{"intermediate_size": 1024, "norm_place": "pre", "optimizer": "muon_variant", "learning_rate": 0.00534}
MLP neurons of a small language model. Each row is named by its layer, matrix (up: input weights) and neuron, and shows model dimensions 64-127. Each number is 200 + 40 x the weight over its row's rms, rounded and kept within 0 to 999.
After each neuron's rows, "fires after" lists the tokens most often just before its 100 highest values on Wikipedia text that the model never trained on. A number after a token or word is its count.

L2.up947,210,173,174,117,184,200,213,203,218,140,197,201,235,173,287,193,185,188,205,165,210,156,170,117,213,199,218,265,189,241,245,214,123,253,217,202,148,197,175,200,173,156,129,223,171,226,269,270,211,157,179,237,191,107,209,184,193,190,174,239,227,220,226,224
fires after: "il" 33, "ban" 9, "di" 8, "kin" 6, "k" 5, "d" 5

L4.up26,216,209,197,232,196,202,276,212,181,179,252,200,133,214,212,180,169,165,237,170,210,271,163,211,286,215,173,120,172,267,203,181,223,164,204,150,181,238,237,214,136,158,259,186,197,206,226,168,260,251,183,260,208,180,244,218,225,247,163,140,218,240,211,216
fires after: "er" 18, "c" 16, "ed" 10, " ex" 9, "re" 7, " re" 6

L2.up45,160,149,239,227,148,192,206,173,179,197,204,199,214,171,160,184,204,212,237,213,243,226,134,183,199,221,199,237,187,151,202,219,146,243,201,239,209,149,188,242,257,215,206,197,207,167,218,226,221,194,207,159,198,173,238,180,224,281,221,213,218,145,203,193
fires after: " New" 15, "ex" 12, "e" 8, "f" 7, "ol" 4, "as" 4

L2.up775,210,157,113,270,212,217,237,205,186,209,174,216,223,220,157,247,220,199,228,246,229,193,271,212,178,212,234,210,166,227,181,192,287,150,244,242,167,170,147,237,176,171,112,207,190,217,199,162,163,235,292,204,164,157,194,189,153,197,180,141,80,195,183,239
fires after: "ta" 14, " Ko" 10, " Ka" 9, " we" 7, " Sa" 6, " bo" 6

L2.up577,175,189,165,199,214,157,234,256,201,178,213,131,113,245,230,180,224,181,169,167,175,121,163,120,248,258,213,168,188,164,191,180,221,184,225,194,141,194,278,206,227,225,223,219,194,260,253,199,215,277,206,142,169,263,151,176,257,214,238,171,232,211,198,196
fires after: "it" 20, "al" 17, "lu" 8, "u" 7, "il" 7, " L" 6

L2.up510,198,156,185,221,205,187,231,230,173,236,207,131,213,180,238,202,210,228,228,186,141,174,241,187,213,206,217,228,199,161,212,188,185,217,201,270,218,175,195,77,162,154,198,198,184,196,162,148,214,256,239,168,249,226,272,191,148,260,168,169,178,244,117,260
fires after: " G" 25, " on" 19, "th" 10, "On" 10, "G" 7, " On" 5

L2.up130,160,200,202,168,206,203,171,216,251,267,220,179,184,250,180,177,170,126,281,192,120,269,163,207,217,162,193,159,178,137,204,207,261,181,187,240,222,189,197,161,231,246,193,224,182,208,160,256,116,209,204,159,178,262,247,214,141,218,261,216,206,246,251,184
fires after: "\n" 36, " pre" 6, " Pro" 6, "ma" 5, " =" 5, " p" 5

L2.up469,214,136,238,242,123,168,150,243,180,146,248,164,196,165,108,199,236,210,198,136,224,124,275,222,268,143,235,181,175,155,256,218,306,179,139,205,206,199,228,307,188,197,238,220,234,121,183,215,144,144,240,228,212,199,163,172,167,187,178,199,187,242,188,227
fires after: " ex" 31, "h" 8, "hi" 6, " Ex" 5, "f" 5

L2.up461,208,222,229,206,185,199,162,169,180,218,214,259,150,189,268,193,149,181,249,182,175,234,186,112,196,208,157,251,206,188,169,148,304,226,197,187,157,228,189,136,256,203,192,205,215,116,239,240,243,165,228,247,177,160,232,187,179,177,145,220,177,244,186,272
fires after: "it" 48, "t" 11, "r" 7, "at" 5, "l" 4, "d" 4

L2.up304,210,249,274,198,203,213,175,243,211,200,229,283,244,139,174,153,146,160,187,203,234,237,275,191,247,190,202,227,187,190,168,155,204,218,258,193,175,239,162,198,172,217,215,192,202,279,182,213,256,214,183,225,192,257,197,193,224,260,187,214,187,182,218,239
fires after: "d" 29, "ed" 10, "ing" 9, "t" 6, "nd" 6